{"norm": "rmsnorm", "rope_theta": 14200.0, "qk_norm": false}
MLP neurons of a small language model. Each row is named by its layer, matrix (down: output weights) and neuron, and shows model dimensions 272-367. Each number is 200 + 40 x the weight over its row's rms, rounded and kept within 0 to 999. A neuron's up and down rows have the sign that makes its largest values positive.
A block is one neuron, or neurons of one layer that tend to fire together. After each block is what it responds to, as a language model described it from the Wikipedia text at the highest values.

L7.down75,254,225,209,240,145,201,172,224,246,179,156,200,201,190,122,228,184,232,239,218,211,174,229,189,224,196,187,215,236,249,194,287,226,238,253,226,251,170,191,236,182,198,153,235,286,178,226,148,170,241,214,215,248,233,181,204,192,145,219,200,228,235,206,137,165,213,237,212,164,249,126,187,226,202,183,217,140,217,213,247,200,168,191,174,242,144,180,139,161,156,248,138,162,277,181,211
L7.down283,206,249,183,255,154,179,169,218,195,211,231,235,234,226,142,179,244,204,266,170,236,201,154,308,165,149,280,229,249,162,121,145,242,195,264,175,174,201,276,176,238,188,206,223,239,181,182,162,230,137,145,287,219,224,194,212,113,132,153,155,226,189,163,188,179,189,273,226,182,200,286,248,197,199,203,291,214,214,196,258,230,276,270,214,198,166,190,157,253,157,157,212,201,135,189,200
Description: Word-initial name fragments

L3.down24,207,241,232,161,217,301,211,220,152,165,220,195,172,232,232,191,149,184,231,239,206,217,177,238,165,202,181,158,184,216,147,238,218,259,259,170,220,228,159,206,192,166,132,134,171,163,182,144,108,156,215,187,192,195,219,192,259,206,207,189,158,209,171,143,172,146,156,190,282,247,205,252,145,184,237,259,211,131,164,134,133,241,241,247,225,165,87,185,187,177,197,176,281,177,236,186
L3.down67,165,130,257,219,196,181,191,168,160,294,242,164,214,158,206,156,264,144,171,157,206,174,244,198,217,240,173,183,246,249,201,160,250,216,205,145,185,219,161,243,226,243,135,176,176,126,277,160,253,182,195,200,194,149,151,242,170,224,153,212,176,263,183,144,251,263,188,235,225,126,164,275,161,163,195,241,160,192,176,235,223,231,139,217,227,251,296,210,226,199,157,137,278,216,211,229
L3.down406,154,110,252,141,177,153,216,214,167,156,221,221,194,195,251,161,204,213,191,225,109,177,169,220,180,265,191,205,202,177,203,212,165,190,239,210,256,217,254,191,203,149,142,165,226,102,213,121,294,211,254,202,256,168,211,193,162,193,225,167,184,190,196,175,241,170,165,192,178,175,217,143,172,201,156,192,159,230,205,209,259,206,206,205,182,184,187,232,147,170,199,162,200,249,159,210
L3.down509,196,266,195,144,208,145,151,188,182,161,208,205,223,199,176,187,192,290,170,216,164,216,251,163,224,267,170,198,156,248,153,153,159,166,238,219,248,189,180,171,191,130,273,202,135,178,239,163,115,225,226,135,276,231,188,211,255,224,227,162,198,173,186,198,259,204,238,193,218,314,157,168,177,187,225,182,152,221,241,194,125,235,176,139,188,212,143,204,218,198,202,177,210,201,199,260
L3.down566,153,223,177,222,197,246,260,220,230,200,138,234,229,134,129,120,210,275,140,228,190,192,227,240,175,266,166,181,147,202,262,248,176,163,221,118,237,154,154,138,178,203,195,200,223,243,196,248,215,161,205,172,198,215,199,259,238,225,225,232,195,204,166,189,199,241,197,112,227,100,267,242,150,210,177,188,225,115,250,237,313,149,241,246,165,206,224,176,189,242,179,194,311,176,147,154
L3.down650,229,238,220,273,152,165,166,225,236,246,283,237,173,228,251,203,230,302,133,241,234,206,156,233,242,217,157,208,180,234,217,210,177,176,160,185,231,188,262,178,238,215,173,170,267,250,181,246,262,249,103,184,226,226,280,235,150,191,307,219,215,162,233,203,196,211,195,195,190,247,193,177,232,174,236,169,205,174,179,221,129,182,161,221,195,150,157,221,152,201,172,155,226,169,230,180
L3.down686,144,174,284,236,155,168,152,230,124,155,193,188,197,220,213,190,168,191,220,191,210,151,236,248,225,238,264,213,240,207,226,248,224,242,190,197,254,218,196,161,199,168,261,183,198,180,235,222,271,306,168,221,169,252,147,192,233,115,193,259,195,153,169,237,182,236,192,181,253,242,218,230,188,156,173,269,227,102,213,284,217,226,144,197,160,286,232,167,159,136,205,274,198,217,206,191
L3.down730,154,228,177,181,220,202,117,256,185,218,231,165,266,179,265,146,218,173,258,201,231,198,201,211,206,202,218,171,179,219,202,220,178,277,204,228,168,215,237,181,229,152,183,197,134,127,236,170,200,192,214,219,187,192,189,246,250,314,173,175,141,185,246,218,174,118,202,168,177,323,242,169,133,160,134,160,143,242,220,227,181,193,199,189,189,246,125,244,227,178,212,233,194,144,262,156
Description: Year digit completion

L5.down81,197,172,175,213,184,268,251,216,177,208,194,232,277,251,167,252,224,222,215,181,256,135,198,242,225,159,219,136,204,263,223,217,216,206,226,297,208,182,194,197,221,259,158,183,223,246,239,195,241,171,222,223,246,210,195,245,190,204,195,219,224,92,202,227,134,124,194,204,180,177,163,214,189,197,202,224,146,121,206,259,179,237,187,215,164,217,222,193,194,222,155,218,153,180,195,170
L5.down97,161,156,203,224,219,226,227,230,241,194,209,161,193,173,230,154,170,267,273,166,161,173,167,215,205,239,199,240,245,264,192,199,196,225,161,219,194,241,189,184,175,187,193,165,198,313,257,162,289,216,156,202,267,194,170,143,207,195,236,219,246,209,162,168,133,157,255,150,166,196,190,256,193,203,190,176,142,203,253,259,221,173,183,209,190,199,184,179,199,244,157,200,153,183,283,240
L5.down527,198,186,222,183,218,174,231,229,183,223,159,176,195,144,187,177,206,217,174,209,175,188,169,159,203,254,124,220,157,205,161,220,216,183,143,232,170,115,141,197,291,234,246,153,205,229,161,264,231,133,203,240,150,171,207,181,166,194,146,189,219,135,259,185,183,230,148,163,120,176,143,196,247,234,211,157,216,216,155,182,107,198,177,188,209,164,97,186,159,186,250,202,225,167,137,217
L5.down552,272,187,219,178,206,257,173,232,227,229,208,148,234,163,216,199,210,143,282,156,129,151,200,184,262,274,158,294,254,124,254,273,131,230,196,181,148,180,204,150,197,164,243,260,169,248,178,167,197,205,145,143,271,145,177,144,166,218,246,158,210,171,213,174,177,191,214,244,207,190,140,211,228,195,216,207,174,157,194,239,278,175,215,201,252,214,232,197,221,134,231,203,199,183,115,232
Description: Word-final completing pieces

L7.down161,197,249,206,146,210,108,233,146,223,189,219,220,238,200,150,154,163,265,172,192,196,155,169,197,242,276,213,141,187,197,185,166,213,186,119,209,146,221,200,288,201,270,174,224,179,236,210,190,284,240,242,193,168,196,199,162,137,180,183,194,196,211,157,158,161,173,190,182,156,163,188,213,203,142,192,194,173,210,242,172,216,186,160,273,215,185,189,199,213,185,198,221,243,227,229,131
L7.down438,239,192,200,262,125,143,288,248,180,173,170,177,218,135,221,159,223,135,151,206,145,240,238,200,166,223,251,251,181,182,206,126,195,200,258,141,196,286,110,182,236,139,213,109,295,192,238,157,194,221,254,146,141,174,195,203,232,217,213,186,186,183,282,264,247,159,220,241,197,112,249,182,231,289,140,219,213,254,186,248,261,207,161,261,109,239,138,188,146,223,181,157,161,239,143,184
Description: Year final digits

L5.down237,201,217,195,189,236,287,241,233,212,206,138,270,196,211,174,260,174,139,226,257,216,148,260,152,102,145,136,219,265,172,205,193,203,205,143,205,206,245,172,153,165,205,183,172,267,145,207,186,194,188,271,212,195,218,146,185,207,225,213,169,176,217,213,216,162,254,173,141,217,191,246,238,131,209,258,256,246,210,232,101,223,159,178,290,248,223,230,223,129,12,177,277,201,192,167,130
L5.down497,244,177,194,201,163,185,188,260,179,165,265,205,224,249,142,210,64,194,219,212,225,158,164,227,250,221,209,215,213,207,186,216,208,200,109,238,249,200,165,207,248,204,192,206,262,229,168,220,216,229,220,220,241,247,197,151,171,217,127,177,188,167,224,243,167,225,183,239,181,217,183,188,179,221,222,212,226,143,178,141,231,203,195,199,212,151,204,256,213,201,229,221,135,132,236,172
L5.down542,212,254,315,240,211,192,140,195,242,220,305,193,152,205,190,220,200,188,181,233,166,144,235,175,189,194,196,194,181,262,245,155,181,226,202,174,247,275,203,233,192,230,177,163,211,169,187,216,232,184,239,173,190,157,233,210,191,230,139,171,177,184,194,255,193,237,195,188,230,164,140,189,90,250,262,135,189,240,232,200,131,196,200,201,184,223,210,241,182,189,214,234,277,143,208,218
L5.down687,158,201,197,117,120,218,158,203,204,152,127,207,258,262,243,211,112,229,159,249,229,166,146,162,190,259,206,241,249,250,212,239,152,139,164,190,264,205,228,206,294,243,202,267,232,140,129,220,175,178,206,194,267,164,179,204,240,264,181,142,224,157,154,190,190,193,173,201,205,265,214,212,158,226,189,179,207,217,172,198,201,233,211,177,158,196,235,232,156,171,174,174,146,196,232,185
Description: Capital C token

L3.down79,228,249,188,225,242,162,210,237,228,138,197,196,183,233,217,212,162,177,189,100,263,216,156,192,141,142,155,223,152,166,260,195,210,227,262,260,180,195,182,238,235,203,176,152,135,214,167,205,168,259,252,193,181,188,240,276,169,231,220,205,111,188,226,247,183,176,225,222,200,236,240,242,239,165,151,173,115,234,191,245,129,185,151,151,182,202,118,197,214,138,232,118,189,200,129,140
L3.down126,261,197,208,212,137,202,211,180,217,223,231,134,171,180,154,220,195,264,224,178,147,162,215,198,188,235,178,225,195,164,193,287,151,196,166,185,201,198,167,175,210,276,173,181,179,245,151,170,223,215,169,136,231,186,205,220,176,200,255,206,148,222,249,180,236,210,265,221,181,245,198,197,172,148,140,168,133,114,128,157,220,258,194,235,232,177,191,221,239,128,201,159,210,216,273,215
L3.down163,220,208,209,166,127,141,202,136,189,212,229,187,213,215,197,184,216,143,198,247,218,230,237,211,244,157,184,167,187,212,184,166,231,222,114,212,225,175,212,165,133,208,171,241,186,160,138,223,193,210,234,201,161,194,261,171,142,155,233,253,258,214,154,206,205,189,153,150,207,216,215,238,280,208,160,161,252,207,176,159,140,245,215,148,176,195,198,154,168,168,304,203,133,206,156,245
L3.down179,220,246,201,210,167,132,218,152,221,195,204,221,110,192,180,197,156,207,248,181,220,227,143,223,230,150,233,209,217,208,262,188,184,166,102,182,224,242,153,272,221,160,182,243,204,110,228,186,219,169,204,184,222,240,167,267,183,212,163,236,203,210,259,236,138,169,130,272,205,229,132,256,133,202,156,244,185,194,195,247,139,160,124,203,165,205,179,277,260,251,209,263,200,200,204,192
L3.down241,209,255,150,243,196,285,199,229,253,214,200,243,203,258,216,175,173,239,163,175,248,150,274,182,209,178,171,179,170,104,206,298,240,235,216,263,173,185,191,246,185,230,177,221,193,234,139,241,222,219,223,150,165,109,137,221,224,135,112,306,152,207,203,217,182,186,233,140,141,236,211,222,214,195,205,236,232,252,169,223,195,294,195,207,164,152,191,203,225,162,86,146,276,213,165,197
L3.down411,212,166,205,257,178,251,197,242,146,217,191,120,197,170,210,263,182,233,202,129,206,192,290,198,189,259,264,161,229,185,224,228,205,183,162,177,183,248,173,190,200,226,230,246,192,232,200,149,226,223,210,248,216,186,135,253,225,224,179,198,187,216,187,243,132,175,189,205,189,247,200,219,244,181,190,165,212,205,307,178,203,208,233,272,175,174,158,220,269,179,211,220,259,202,181,260
L3.down452,194,214,161,237,177,240,206,158,172,186,244,235,236,269,193,197,175,209,229,150,303,280,204,205,221,276,133,91,224,164,226,151,171,194,243,239,194,209,186,170,215,220,151,196,199,205,202,172,259,218,230,166,275,171,212,203,234,138,229,153,210,232,239,174,163,156,214,223,252,204,222,214,247,212,183,170,250,123,146,239,146,218,222,202,171,103,199,179,127,244,231,153,184,197,202,145
L3.down578,205,176,203,172,180,232,159,153,216,282,210,174,225,251,204,263,79,145,260,225,218,190,158,204,233,159,185,182,140,199,179,250,200,231,169,166,227,236,230,239,192,300,193,178,204,180,180,160,205,181,267,158,261,207,192,211,200,167,177,177,185,245,194,235,131,234,196,280,260,223,125,262,227,225,266,191,210,205,205,234,199,208,156,228,185,186,241,247,157,155,154,148,130,237,176,158
Description: Single-letter word fragments